From a checkpoint of a small transformer trained on Wikipedia.
Size: 11 layers, width 512, MLP 2048 GELU, 33.8M parameters.
Architecture: LayerNorm before each block, tied embeddings.
Training: a variant of Adam for these matrices, 800M tokens, 6100 steps.
MLP neurons of a small language model. Each row is named by its layer, matrix (up: input weights) and neuron, and shows model dimensions 320-447. Each number is 200 + 40 x the weight over its row's rms, rounded and kept within 0 to 999.
Before each neuron's rows, "fires after" lists the tokens most often just before its 100 highest values on Wikipedia text that the model never trained on.

fires after: " Al", "Al", "On", "4"
L3.up736,205,143,149,210,193,181,199,174,216,230,142,224,256,248,239,231,195,199,180,245,213,285,220,205,221,245,193,208,231,193,187,194,132,154,176,124,192,213,208,175,180,166,194,215,203,239,170,225,215,174,205,175,213,187,117,248,217,174,203,186,158,185,195,202,197,199,195,174,150,206,260,133,240,190,171,170,289,207,179,152,203,275,246,265,230,120,249,178,196,194,151,195,162,245,153,249,148,187,155,177,174,230,256,174,227,148,184,250,175,153,252,174,180,136,166,171,265,180,184,218,167,143,201,174,200,242,177,251

fires after: ".", "-", ")", "\n", " p", " "
L6.up539,167,141,189,192,189,299,242,231,193,234,260,186,257,141,225,257,246,211,192,168,185,170,217,153,265,184,241,197,125,158,215,209,281,231,214,173,211,139,176,227,220,164,137,165,174,189,179,219,155,202,156,131,136,269,221,211,180,212,203,170,189,235,186,134,217,189,198,229,183,176,239,273,241,146,206,180,155,238,142,199,207,170,296,211,233,209,176,165,245,201,174,220,182,185,187,187,120,243,177,171,207,137,236,196,198,257,153,252,74,202,176,195,243,199,243,191,245,167,128,199,218,159,204,131,244,183,182,182

fires after: " ", "1", "2", " for"
L3.up1313,165,156,203,195,176,195,232,232,170,210,209,132,262,191,190,200,269,185,144,189,246,176,189,165,183,237,205,201,189,156,151,157,241,192,242,172,163,172,191,198,190,177,214,181,165,156,176,217,200,267,231,215,198,175,270,203,70,190,201,180,212,169,171,172,172,202,235,237,187,173,230,178,174,189,168,180,225,201,145,224,198,152,175,229,208,152,242,228,122,217,254,248,213,224,180,205,164,204,214,163,198,245,212,140,149,164,276,132,216,138,243,211,195,155,267,258,136,205,105,209,217,156,265,177,181,231,211,132

fires after: "1", "2", "9", " ", "On"
L3.up303,137,180,168,193,210,169,162,195,204,218,190,189,219,271,190,211,180,239,265,252,186,169,202,176,232,237,138,230,235,250,114,229,229,221,181,140,257,183,226,258,72,134,136,208,226,222,212,148,199,210,191,136,183,178,113,261,164,187,187,156,179,224,155,146,210,203,150,201,195,223,222,92,199,204,193,214,249,250,228,175,226,191,186,282,282,249,184,254,209,209,187,188,187,238,229,213,262,295,158,227,201,201,149,219,196,222,199,218,180,183,222,238,215,158,249,166,254,131,178,241,169,170,209,157,193,225,238,257

fires after: " the", " Women", " in", "-", " ", " –"
L6.up1783,177,155,194,233,194,222,166,256,164,204,267,172,197,226,158,230,208,218,134,209,175,229,214,158,187,176,212,138,201,188,176,189,176,195,205,165,207,192,204,217,186,225,200,189,219,125,269,252,136,105,190,223,232,278,192,188,200,188,226,188,172,132,189,124,184,213,215,198,196,137,177,197,168,249,179,192,242,129,205,280,195,117,194,200,173,193,176,140,195,132,159,197,196,236,182,241,137,197,267,215,153,142,127,169,199,245,204,191,183,160,229,249,220,173,280,224,233,153,222,106,215,193,139,167,234,136,300,218

fires after: ",", "1", " was", "3", "2", " were"
L3.up532,188,158,172,204,238,199,235,239,224,240,183,232,189,215,169,269,259,170,209,231,132,215,163,215,224,214,171,156,164,167,160,161,264,178,227,122,233,165,202,160,150,137,132,162,198,193,182,177,137,188,238,230,214,194,222,164,94,168,224,188,207,172,160,165,159,231,119,221,186,110,193,154,251,185,215,211,225,281,164,133,149,272,240,209,261,191,222,176,149,208,248,155,214,285,204,165,230,219,177,172,183,108,211,166,144,172,298,255,198,166,172,191,225,210,206,253,244,215,231,164,185,114,163,186,208,152,156,185

fires after: "0", "2", "7", "8", "6", "3"
L6.up88,220,215,72,181,212,267,260,166,163,177,103,219,253,204,176,226,214,226,191,128,193,220,178,243,173,244,108,208,180,200,251,205,129,171,161,180,263,132,225,250,194,127,195,205,188,290,260,180,109,208,180,277,183,275,262,233,205,261,177,113,178,179,201,148,221,166,211,173,203,176,178,196,200,206,176,175,270,207,105,183,179,217,219,148,142,114,129,253,197,135,192,239,187,134,169,220,139,173,173,195,156,174,221,220,265,256,196,248,193,179,159,239,195,141,196,207,245,150,157,167,218,223,223,258,142,226,152,241

fires after: " the", " a", " "
L3.up510,288,155,211,272,241,166,190,245,132,180,256,256,181,196,146,184,152,157,139,235,166,243,199,123,232,199,187,183,220,280,180,142,171,202,164,143,265,190,139,197,147,175,160,182,174,207,226,210,219,165,265,200,242,193,148,69,172,203,279,187,236,229,140,166,175,229,143,156,182,201,281,200,216,170,234,183,154,213,231,231,214,289,244,210,154,183,201,184,202,244,278,228,149,238,139,201,150,173,177,219,174,195,221,185,185,279,200,185,192,181,193,233,235,187,262,204,204,285,175,139,207,221,89,175,180,246,217,167

fires after: " ", " G", " W"
L6.up1931,183,165,192,187,221,220,222,199,167,134,236,214,181,155,223,254,230,255,126,191,171,290,94,148,180,173,198,226,227,219,180,224,134,196,252,185,153,244,216,191,178,103,212,204,177,118,208,278,203,108,229,203,114,254,198,154,168,181,243,145,247,275,210,207,212,238,242,206,237,172,307,210,286,166,185,240,144,175,235,185,227,166,213,279,267,205,249,166,172,192,160,180,103,276,126,211,224,192,223,160,269,194,201,223,178,212,221,213,247,219,210,211,190,198,129,190,173,230,208,252,255,202,145,194,245,188,166,184

fires after: " |", " ", " (", ":", "-", " the"
L6.up1605,201,154,176,243,148,197,251,119,124,188,235,266,259,101,194,252,239,265,142,186,201,198,201,155,163,157,180,183,215,301,149,247,259,191,210,136,245,162,318,201,165,187,231,124,182,223,199,253,222,204,257,185,177,166,177,210,181,204,163,218,260,180,143,150,178,219,212,233,210,180,215,195,210,241,196,215,189,166,233,125,169,157,207,239,231,276,225,130,178,164,168,238,191,234,233,253,175,133,219,213,234,187,164,228,232,184,213,162,242,205,199,168,216,136,194,279,201,177,190,239,271,169,119,138,255,212,210,210

fires after: " ", " |"
L6.up1610,142,223,201,212,196,265,260,176,193,246,235,180,179,174,141,158,166,198,143,188,203,140,197,158,212,206,217,221,161,252,168,246,167,143,282,159,208,177,183,282,261,164,215,206,126,194,177,194,219,153,248,171,210,212,191,194,198,203,242,225,202,177,272,161,150,284,197,95,152,254,153,240,263,207,252,201,167,181,196,178,181,255,130,296,156,153,164,152,221,199,234,309,195,179,195,306,292,244,160,202,198,207,282,292,167,154,187,197,161,216,136,168,214,175,285,267,206,224,215,194,241,236,142,187,239,212,213,178

fires after: " ", " S"
L6.up1077,169,207,223,297,181,180,229,172,154,191,171,152,269,122,182,185,183,203,189,200,184,232,215,194,179,190,205,125,220,165,155,224,248,226,150,243,167,179,205,171,99,198,144,172,144,223,252,158,237,205,165,220,273,190,231,184,185,206,203,188,205,245,119,152,164,192,237,234,169,145,280,230,236,155,186,178,166,162,203,132,143,234,213,260,193,133,85,171,259,214,230,158,245,255,154,249,201,202,207,190,180,134,191,242,155,238,211,206,225,156,160,195,268,205,198,189,184,305,156,214,132,212,231,225,191,252,213,197

fires after: " ", " L", ".", "3", "L", "1"
L6.up532,243,189,142,187,181,129,187,219,192,236,166,207,225,199,152,216,278,206,167,175,130,184,152,187,176,228,188,253,196,195,196,201,254,209,237,115,252,165,229,161,183,173,253,188,157,199,247,228,262,206,217,173,136,109,176,240,139,216,178,220,217,174,123,152,156,214,234,312,272,193,133,148,192,223,214,225,164,210,227,250,178,108,207,186,221,168,244,173,186,206,204,286,165,264,209,200,133,183,261,259,186,244,193,148,274,152,272,157,181,187,252,172,199,203,181,184,154,237,205,248,237,266,131,153,164,164,159,158

fires after: " ", "-", "2", "5", "S"
L6.up1013,184,215,224,203,212,183,226,193,239,227,240,145,277,181,203,151,193,214,124,208,222,187,202,234,146,166,201,248,227,222,126,159,131,207,314,95,243,203,266,186,94,202,203,234,139,182,207,228,134,236,256,178,171,149,242,218,189,300,191,190,240,105,238,156,171,215,223,184,166,240,238,184,200,186,124,225,149,175,185,237,157,212,210,154,214,138,190,219,127,134,244,259,168,210,205,258,213,190,226,189,170,198,229,228,224,270,171,175,223,116,169,222,192,184,218,191,226,269,208,235,230,231,130,239,238,151,154,233

fires after: " |", " ", " Ba", " Bi", " Tu"
L6.up1397,190,196,208,248,223,166,247,112,215,241,181,215,170,255,141,232,163,193,164,144,192,165,176,181,176,242,214,253,206,138,182,191,197,168,193,89,197,179,237,156,161,256,201,148,67,149,218,236,174,166,221,209,246,209,227,179,211,164,183,210,166,210,131,199,163,255,184,131,231,172,158,175,310,217,141,172,164,232,213,214,206,218,173,221,215,179,211,231,181,191,256,226,201,160,139,233,220,175,136,169,154,135,172,296,225,165,232,171,111,162,206,213,145,273,166,175,197,193,216,148,184,187,164,174,220,169,157,217

fires after: "\n", " |", "-", " /", "%", "MLB"
L6.up1410,159,84,230,152,234,227,210,260,214,252,204,133,250,221,207,220,199,232,237,229,171,240,167,183,125,190,215,225,212,212,172,185,244,211,159,187,248,223,193,118,250,207,188,208,132,249,192,185,168,84,137,202,221,144,196,163,188,179,194,162,186,177,191,128,195,183,174,196,105,150,189,174,137,219,207,224,215,240,196,170,178,188,179,164,193,207,143,242,133,144,269,177,230,243,201,178,121,254,225,220,134,197,198,249,225,224,193,241,237,195,206,241,182,159,223,239,241,208,124,253,245,234,118,180,144,255,152,217

fires after: " ", " No", " p", "1", " S", " +"
L3.up619,178,209,125,223,208,168,190,154,151,179,176,191,185,252,195,160,266,194,238,237,136,235,160,226,167,206,210,171,243,144,170,284,183,202,250,187,133,205,193,214,207,164,178,218,189,117,294,247,173,231,247,180,228,186,217,164,181,175,203,156,242,211,183,154,185,187,169,227,167,175,135,190,241,73,209,237,199,164,114,273,203,208,186,279,256,173,188,120,186,174,205,185,227,263,205,204,164,275,167,212,161,180,157,209,190,242,126,139,223,175,243,241,280,139,288,194,163,264,164,190,169,227,182,154,181,145,203,199

fires after: " ", " |", "\n", "1", "0"
L6.up587,171,153,127,181,218,106,213,188,155,190,208,211,179,181,177,239,142,180,160,271,179,199,120,196,245,218,203,210,210,213,141,204,171,169,176,163,189,237,153,206,180,205,187,112,167,121,206,242,197,171,214,67,230,229,224,211,174,227,231,111,228,207,160,166,194,209,205,179,166,96,242,173,242,210,212,228,226,187,162,225,167,192,177,157,161,159,147,185,204,249,218,149,210,264,144,231,255,163,215,171,143,215,227,202,254,202,222,224,196,263,180,201,173,210,199,160,171,201,139,148,214,224,207,220,191,116,151,197

fires after: " the", " his", "s", " The", " ", "ing"
L3.up10,191,227,226,210,257,165,159,228,224,244,183,151,251,158,203,253,200,198,144,179,191,206,179,272,198,229,183,197,183,217,165,199,197,205,197,184,217,161,181,179,151,246,107,189,250,189,304,262,242,211,214,186,231,261,241,244,192,221,220,160,150,179,258,161,153,217,212,227,218,142,177,205,213,167,219,177,199,203,203,228,199,272,184,270,195,123,159,148,247,163,195,267,269,248,154,181,182,219,324,205,163,205,259,144,207,254,283,260,173,187,140,213,193,159,174,220,241,214,162,248,150,138,209,166,247,148,129,187

fires after: " Al", "al", "R", " R", " J", "Al"
L3.up1461,225,263,179,204,260,208,239,232,204,263,260,197,200,235,228,180,283,191,219,122,165,211,188,250,211,165,182,226,148,176,151,188,177,172,190,191,179,174,199,237,175,173,172,174,186,213,203,233,171,233,252,228,158,210,239,247,202,275,188,123,179,151,206,187,182,230,184,165,257,184,249,126,188,190,147,143,240,242,192,202,226,198,188,259,240,95,226,220,231,135,174,115,123,218,112,208,151,215,210,186,144,245,247,212,236,167,236,204,126,184,195,261,179,230,177,177,238,180,222,219,242,217,270,163,170,125,217,198

fires after: "–", "-", " ", "in"
L6.up1262,174,218,208,200,163,181,177,221,201,237,231,247,169,194,215,199,229,248,235,201,216,179,180,163,154,193,207,224,283,239,181,213,215,130,242,190,184,177,257,165,172,142,195,210,214,158,252,221,186,175,288,205,219,219,173,225,198,214,244,193,233,221,133,177,146,245,243,181,244,225,234,165,211,153,213,214,208,171,204,143,203,222,188,221,190,191,224,216,264,203,163,158,85,273,199,172,270,184,208,199,196,203,179,120,135,174,214,182,141,151,119,208,201,147,173,238,183,199,131,253,212,132,113,200,174,185,207,265

fires after: " ", "d", "1", " Ab", " De"
L3.up463,238,257,206,254,222,218,230,242,249,203,215,190,249,236,153,238,204,160,180,182,186,274,242,328,177,242,231,84,280,232,166,209,265,140,271,155,191,197,181,213,163,211,107,136,229,208,212,219,176,169,204,166,208,246,192,209,193,236,279,171,144,211,239,156,180,215,188,169,167,208,223,197,184,114,182,175,223,141,217,216,166,137,156,219,203,203,231,155,224,184,185,264,238,179,249,159,215,211,223,168,228,238,186,180,169,190,153,182,219,175,243,262,263,176,193,166,246,206,178,159,197,181,202,248,181,157,183,246

fires after: " a", " the", " an", " |", "==", " The"
L3.up832,172,208,129,222,209,219,256,219,190,281,263,142,150,205,204,224,167,168,212,321,190,240,197,227,133,232,185,240,164,217,253,208,175,213,220,200,296,139,198,218,178,223,170,200,232,201,167,201,180,122,233,169,179,243,258,255,235,224,180,233,163,187,117,101,211,169,140,194,102,179,193,204,143,183,166,228,228,224,200,206,211,151,240,240,235,208,203,209,245,56,185,206,164,153,201,211,114,228,228,184,207,102,105,99,208,271,214,243,184,228,223,185,199,254,244,289,194,188,260,301,217,164,123,231,240,233,178,203

fires after: "1", " ", "/", " |", " La", " U"
L6.up1046,134,174,203,193,131,196,203,153,250,168,214,260,228,176,299,275,208,273,187,165,184,267,83,155,185,272,165,200,247,245,203,233,183,229,254,207,226,141,230,210,173,197,247,184,301,224,175,234,155,242,232,178,172,138,157,214,192,182,149,224,233,168,204,147,183,168,219,181,232,202,204,185,163,200,123,196,196,214,233,207,216,158,205,241,150,208,196,123,206,151,252,226,147,199,163,170,194,126,192,183,214,166,205,170,229,262,284,186,243,140,180,158,235,134,231,209,190,131,197,194,223,166,144,134,152,299,109,214

fires after: " ", " the", "The", " The"
L3.up1054,235,148,211,220,199,221,251,191,204,216,196,202,187,239,156,189,244,170,134,164,143,195,168,177,162,213,148,208,186,145,112,230,204,227,221,170,214,188,135,206,175,254,135,175,231,190,233,205,108,214,278,189,197,240,160,277,191,166,222,234,163,196,232,178,156,252,117,244,146,187,221,213,175,206,174,172,215,187,234,146,200,270,238,217,185,166,173,203,156,215,248,238,172,228,157,292,133,200,214,195,209,241,155,217,235,210,199,240,212,163,194,266,234,149,283,264,255,237,166,253,187,206,197,228,218,198,227,161

fires after: " ", "op", "de", "3", "ul"
L6.up1061,213,218,261,259,179,222,224,211,228,164,194,203,280,218,191,282,217,196,150,138,251,151,149,150,185,184,150,187,183,205,132,225,204,202,265,93,257,169,206,132,217,180,230,193,147,171,213,281,157,165,288,177,204,178,204,233,158,224,200,170,119,194,147,176,240,211,193,218,198,219,194,152,225,203,189,212,209,181,186,151,157,200,231,280,223,171,242,159,218,153,201,197,177,204,167,213,199,128,219,132,148,234,277,186,229,184,226,201,187,177,185,238,181,142,225,176,220,224,156,290,203,244,213,209,186,249,196,223

fires after: "s", " So", " Me", " S", " Ne"
L6.up675,232,166,193,221,221,186,139,199,176,222,150,108,196,193,214,254,229,194,207,246,226,205,219,226,199,196,200,165,209,243,192,213,152,219,218,150,156,115,266,270,247,161,191,191,243,219,186,181,217,159,205,126,248,232,199,235,193,194,201,190,191,166,179,201,167,270,173,156,183,192,178,185,216,196,140,174,267,213,157,123,195,178,161,225,207,240,178,231,191,170,166,103,115,211,176,170,217,141,231,246,135,204,209,255,242,212,189,210,159,223,212,166,206,177,222,207,225,214,213,206,228,111,212,237,170,138,243,263

fires after: " the", " The", " his", "1"
L3.up369,143,185,187,186,193,202,175,182,131,139,152,173,215,222,263,186,233,197,160,214,200,249,161,153,231,197,230,167,201,191,164,147,284,259,289,234,182,161,212,139,192,212,140,158,222,148,184,284,187,215,254,234,266,270,263,331,189,176,210,172,208,226,234,238,201,209,153,215,215,197,213,149,239,212,131,308,213,255,215,156,156,169,229,226,164,203,252,159,188,151,199,196,127,203,188,241,171,211,233,175,199,154,196,143,177,216,215,218,166,168,236,213,127,225,217,253,189,218,165,209,208,213,148,146,178,131,172,164

fires after: "s", "H", " S", " |", "z"
L3.up1,251,163,188,181,243,237,199,307,198,263,179,159,217,212,176,234,187,221,198,213,183,195,188,250,202,204,190,189,284,177,202,203,138,267,209,201,192,236,245,238,203,193,161,228,130,150,213,221,259,192,147,209,145,238,233,196,208,190,223,207,202,244,195,185,164,204,193,191,160,177,137,164,180,189,245,195,219,216,227,125,155,171,177,193,105,202,179,190,171,147,275,126,184,215,185,187,198,165,212,244,226,205,163,229,233,206,194,184,195,191,229,200,296,240,220,273,198,264,87,190,173,235,149,210,177,203,202,243

fires after: " the", " The", " is", "1", "The"
L3.up1674,195,184,180,246,198,188,165,194,149,192,254,212,223,227,167,199,252,114,167,209,149,189,246,208,186,208,235,209,185,214,200,183,201,284,271,175,114,198,173,201,141,247,153,160,171,117,246,178,202,208,247,265,198,293,170,287,170,174,201,240,236,196,186,164,163,221,232,242,191,146,148,240,197,210,140,197,189,185,148,160,212,236,200,268,244,170,194,155,216,194,224,179,212,220,214,211,34,195,233,156,178,250,175,187,185,238,257,246,207,132,202,190,223,177,233,232,223,209,238,245,188,128,164,143,286,129,220,206

fires after: " ", "–", ",", "-", ".", " of"
L6.up252,204,188,267,236,185,180,253,183,213,258,120,209,210,131,261,122,174,203,202,288,196,202,189,157,195,203,179,156,202,246,186,170,223,235,163,201,235,200,184,226,250,240,193,137,232,219,220,200,202,177,271,229,189,191,180,263,150,200,182,210,207,144,170,165,175,202,201,186,174,222,158,189,260,228,261,232,219,173,221,187,252,218,145,250,251,215,262,159,262,201,239,189,180,259,199,209,239,208,244,243,171,226,198,213,128,131,197,146,193,206,204,140,269,193,276,233,240,189,182,227,270,173,124,222,254,192,253,249

fires after: "s", "°", " (", " St", " ", "et"
L3.up1794,226,192,169,226,249,225,229,213,208,230,254,185,275,194,110,283,165,244,238,198,199,223,175,226,212,161,205,102,169,254,174,186,155,192,165,149,152,217,260,193,187,192,211,205,252,191,178,128,230,174,177,150,197,210,212,239,153,224,237,164,218,213,177,171,236,176,185,203,163,163,262,221,263,158,232,143,201,221,213,188,111,225,220,144,240,156,22,256,196,106,217,203,137,173,222,268,161,202,179,202,167,226,182,217,187,223,134,132,152,204,232,164,219,181,204,163,235,218,166,159,162,234,198,177,199,175,130,251

fires after: "2", "0", "3", "5"
L6.up1057,157,175,108,263,214,196,219,246,178,193,205,267,199,203,215,221,191,231,171,211,187,203,178,141,172,185,247,196,270,249,180,248,200,204,222,202,200,189,257,163,195,241,180,168,173,162,234,234,206,168,170,163,260,252,187,199,150,257,195,212,211,175,230,183,219,199,199,223,160,162,165,207,195,137,163,189,243,237,243,148,137,190,245,219,173,215,119,228,235,147,180,230,268,203,185,225,109,176,199,181,158,204,188,157,173,249,213,233,179,263,182,242,190,183,223,166,156,195,200,164,199,221,180,231,199,198,102,166

fires after: "W", " St", "NE", " Hu", "E", " K"
L3.up138,219,251,208,212,191,203,232,163,196,204,196,210,220,205,148,268,223,215,203,221,234,286,223,189,123,195,186,194,159,237,254,214,209,197,174,220,152,223,184,279,201,213,192,159,267,174,265,148,261,232,155,218,178,186,204,225,158,225,174,155,143,209,161,189,217,234,187,168,177,167,253,242,197,194,216,198,222,197,210,253,154,183,248,232,197,140,190,222,180,142,191,220,152,215,179,216,204,160,231,187,210,180,221,164,256,204,220,129,169,135,173,196,245,245,191,162,154,201,186,241,182,176,144,231,160,159,167,206

fires after: " ", "1", " did", "On", " on"
L3.up973,233,183,82,176,215,165,163,195,165,266,178,239,172,281,192,204,244,195,157,191,157,209,202,219,206,225,207,175,240,249,163,156,236,156,216,195,240,217,244,177,119,165,221,219,187,183,254,268,251,221,275,222,195,176,221,179,187,190,279,195,267,225,188,103,190,241,168,242,214,214,260,125,144,198,244,234,209,206,228,127,159,235,245,211,206,170,205,256,196,144,117,243,118,177,124,212,203,201,235,226,130,171,121,168,212,130,190,220,187,222,231,181,258,169,213,258,191,264,218,236,203,204,225,159,134,165,217,292

fires after: ".", "N", "9", "\n", " Costa", " |"
L6.up858,218,214,192,238,183,253,250,140,161,179,238,271,244,183,255,157,256,150,198,181,156,193,259,121,209,148,149,217,245,163,171,219,236,221,243,183,187,216,268,182,172,266,189,136,130,172,159,148,187,171,185,195,176,204,195,218,196,232,198,183,158,158,187,156,286,193,249,168,185,158,224,85,262,149,138,184,236,192,169,187,222,216,297,169,206,185,188,174,200,175,190,165,234,199,192,191,182,274,141,203,244,235,168,197,217,187,226,167,204,244,205,220,215,203,181,175,175,200,193,206,188,205,237,170,173,205,214,247

fires after: " the", " The"
L3.up1287,171,118,255,219,170,257,202,215,120,221,273,161,184,181,191,227,145,162,94,260,200,231,199,186,186,248,191,277,168,181,229,241,212,228,219,100,213,172,152,167,179,259,73,210,211,197,172,250,151,198,250,266,209,232,234,243,182,166,266,153,180,197,193,155,212,297,239,148,220,253,140,187,239,199,154,127,173,207,184,196,163,227,212,177,283,217,251,233,222,240,179,146,226,170,164,170,135,159,243,209,149,203,164,157,262,172,213,244,176,178,182,196,126,264,245,250,278,187,206,177,282,207,183,181,198,213,208,156

fires after: "2", "3", "0", "4", "5", " A"
L6.up1879,234,238,171,188,199,181,196,147,40,159,233,225,174,170,256,228,273,230,228,197,167,266,194,171,217,212,123,195,241,209,183,185,172,124,204,265,164,170,247,230,147,237,180,207,197,180,158,203,205,205,169,231,156,199,243,160,240,205,233,173,240,216,139,174,236,194,163,194,110,139,289,147,177,234,145,164,233,265,167,147,193,203,278,183,234,189,190,213,255,178,208,216,142,266,106,277,167,200,150,168,199,145,205,168,237,158,240,207,181,167,188,190,235,188,167,187,239,159,166,275,225,163,228,211,111,169,193,271

fires after: " ", " con", " $"
L3.up1094,204,196,192,140,236,201,214,209,220,190,243,218,246,175,204,183,156,200,216,228,184,222,165,219,163,190,187,165,228,142,136,222,271,257,221,151,201,205,270,166,199,266,162,181,201,238,136,224,227,139,200,118,241,216,207,235,192,207,227,165,229,208,182,194,87,175,180,167,189,169,237,163,180,153,198,168,208,144,225,186,183,149,227,204,271,145,165,227,301,179,185,246,226,170,136,237,231,197,205,249,183,161,174,157,157,219,168,69,229,115,230,143,135,224,164,147,179,160,130,171,206,211,203,202,195,218,200,229

fires after: " ", " |", ";", ");"
L6.up664,217,193,181,227,166,117,186,166,148,192,268,158,205,143,230,258,169,180,190,157,153,206,163,120,157,176,154,186,294,184,132,218,167,151,237,173,168,201,161,148,174,280,206,182,203,139,245,272,63,169,240,226,193,185,175,169,162,249,268,210,142,240,160,184,186,226,253,190,207,124,176,235,253,241,144,151,215,231,201,127,229,256,199,162,176,227,162,181,191,159,233,153,188,198,209,224,167,178,127,155,186,156,193,218,234,185,226,144,247,173,189,252,165,189,205,138,129,216,298,116,103,200,161,219,250,210,192,137

fires after: "-", "\n", " \"", "s", " ("
L6.up435,230,124,176,268,248,217,190,203,140,220,248,169,251,205,249,206,223,229,141,211,199,190,190,199,219,159,225,205,295,209,104,171,179,201,240,196,224,195,250,183,238,168,192,178,213,193,198,279,171,152,170,199,186,155,182,190,177,202,238,130,247,262,217,158,142,217,192,185,211,210,269,260,249,203,185,293,242,273,185,196,191,142,197,171,235,174,186,126,221,143,250,203,136,243,226,133,195,159,223,190,201,178,221,187,217,233,214,182,192,222,132,217,139,154,235,216,186,135,186,226,163,221,161,147,201,240,106,209

fires after: " the", " in", " this", " a", " years"
L3.up206,124,144,136,278,168,194,263,224,174,172,209,228,263,238,210,177,145,257,151,243,181,239,237,182,190,196,211,204,196,156,213,187,197,231,161,197,291,234,230,187,138,179,219,183,181,182,166,198,184,245,120,234,213,169,188,202,191,167,272,205,211,203,173,155,185,161,191,147,278,232,218,177,187,204,227,137,301,182,186,238,199,224,233,240,157,154,187,224,185,156,183,205,202,203,186,128,155,206,270,221,206,134,194,180,178,238,135,214,229,186,214,198,187,143,209,140,227,221,199,149,198,209,187,185,190,257,224,178

fires after: " ", " |", "---|---|---|---|"
L6.up1972,189,222,151,184,176,206,273,153,136,206,236,212,233,192,219,237,197,291,192,253,144,202,254,172,211,219,246,198,210,178,109,260,248,217,209,181,250,244,196,156,188,221,173,169,229,172,247,217,213,183,260,190,131,203,216,140,183,209,238,237,184,292,109,170,209,290,131,200,135,193,175,233,272,214,233,188,231,227,244,220,153,265,182,185,246,190,187,229,182,213,224,222,211,201,253,302,142,236,222,192,231,183,197,231,277,256,195,228,161,137,227,112,213,202,302,195,194,255,244,185,208,224,155,161,172,204,199,152

fires after: "1", "==", " and", " ", "activ"
L3.up1165,189,224,209,218,168,186,194,214,157,300,183,182,297,119,214,192,160,194,131,232,138,203,161,176,209,295,184,198,210,295,174,277,295,202,259,133,191,174,182,209,201,211,197,183,154,159,239,266,124,188,219,92,249,132,237,150,147,218,261,230,230,160,163,189,243,244,209,212,171,238,181,212,193,205,171,223,202,154,257,160,198,122,211,233,266,165,223,237,241,181,240,194,165,280,198,232,181,134,189,190,173,196,248,170,203,214,172,119,201,196,211,249,205,128,192,223,215,168,109,205,145,221,203,151,254,143,221,179

fires after: "1", "4", "3", "9", "5", "\n"
L3.up1651,253,173,172,238,244,155,147,214,167,249,200,163,299,193,218,206,191,203,152,232,153,239,240,182,278,286,198,191,225,184,154,218,213,190,205,179,168,191,204,200,180,178,143,148,216,191,109,223,196,138,182,269,168,168,231,204,214,207,214,183,150,274,146,130,173,264,173,118,173,209,220,186,210,179,201,177,165,234,178,189,215,166,179,261,248,179,221,216,216,145,216,239,176,182,251,212,178,245,220,195,172,203,114,213,183,202,240,214,240,111,221,241,224,163,173,158,238,172,204,207,267,225,233,234,206,195,219,232

fires after: "s", "2", "3", "4", " Ex", " Pan"
L6.up913,241,184,244,221,289,237,267,187,175,231,173,198,149,151,195,213,196,160,234,229,188,294,207,196,192,173,245,182,194,240,157,173,213,229,245,197,142,226,315,200,121,222,165,211,199,224,233,181,192,199,171,189,187,284,139,204,138,206,269,230,202,139,139,189,204,244,281,181,164,274,225,280,233,193,163,218,250,226,247,224,314,179,202,186,226,222,214,259,223,162,159,253,211,253,161,169,107,220,210,138,195,143,175,178,173,147,195,187,95,178,129,225,160,181,252,181,197,179,205,132,168,214,240,154,216,218,174,246

fires after: " ", ":", "′", "4", "2"
L3.up159,204,167,164,285,206,252,155,222,152,178,189,235,237,245,227,188,238,219,180,221,192,177,120,105,123,180,209,207,271,203,256,226,147,187,274,224,106,217,158,243,187,206,217,163,200,187,236,243,165,203,207,144,200,219,231,123,163,196,238,223,194,194,237,185,183,255,212,200,201,115,229,133,261,126,155,217,222,176,188,219,156,234,131,192,273,193,208,143,148,144,224,215,147,223,255,224,232,172,272,191,193,194,216,211,175,205,244,177,150,205,232,230,193,245,218,225,202,221,184,173,200,224,190,231,212,226,257,225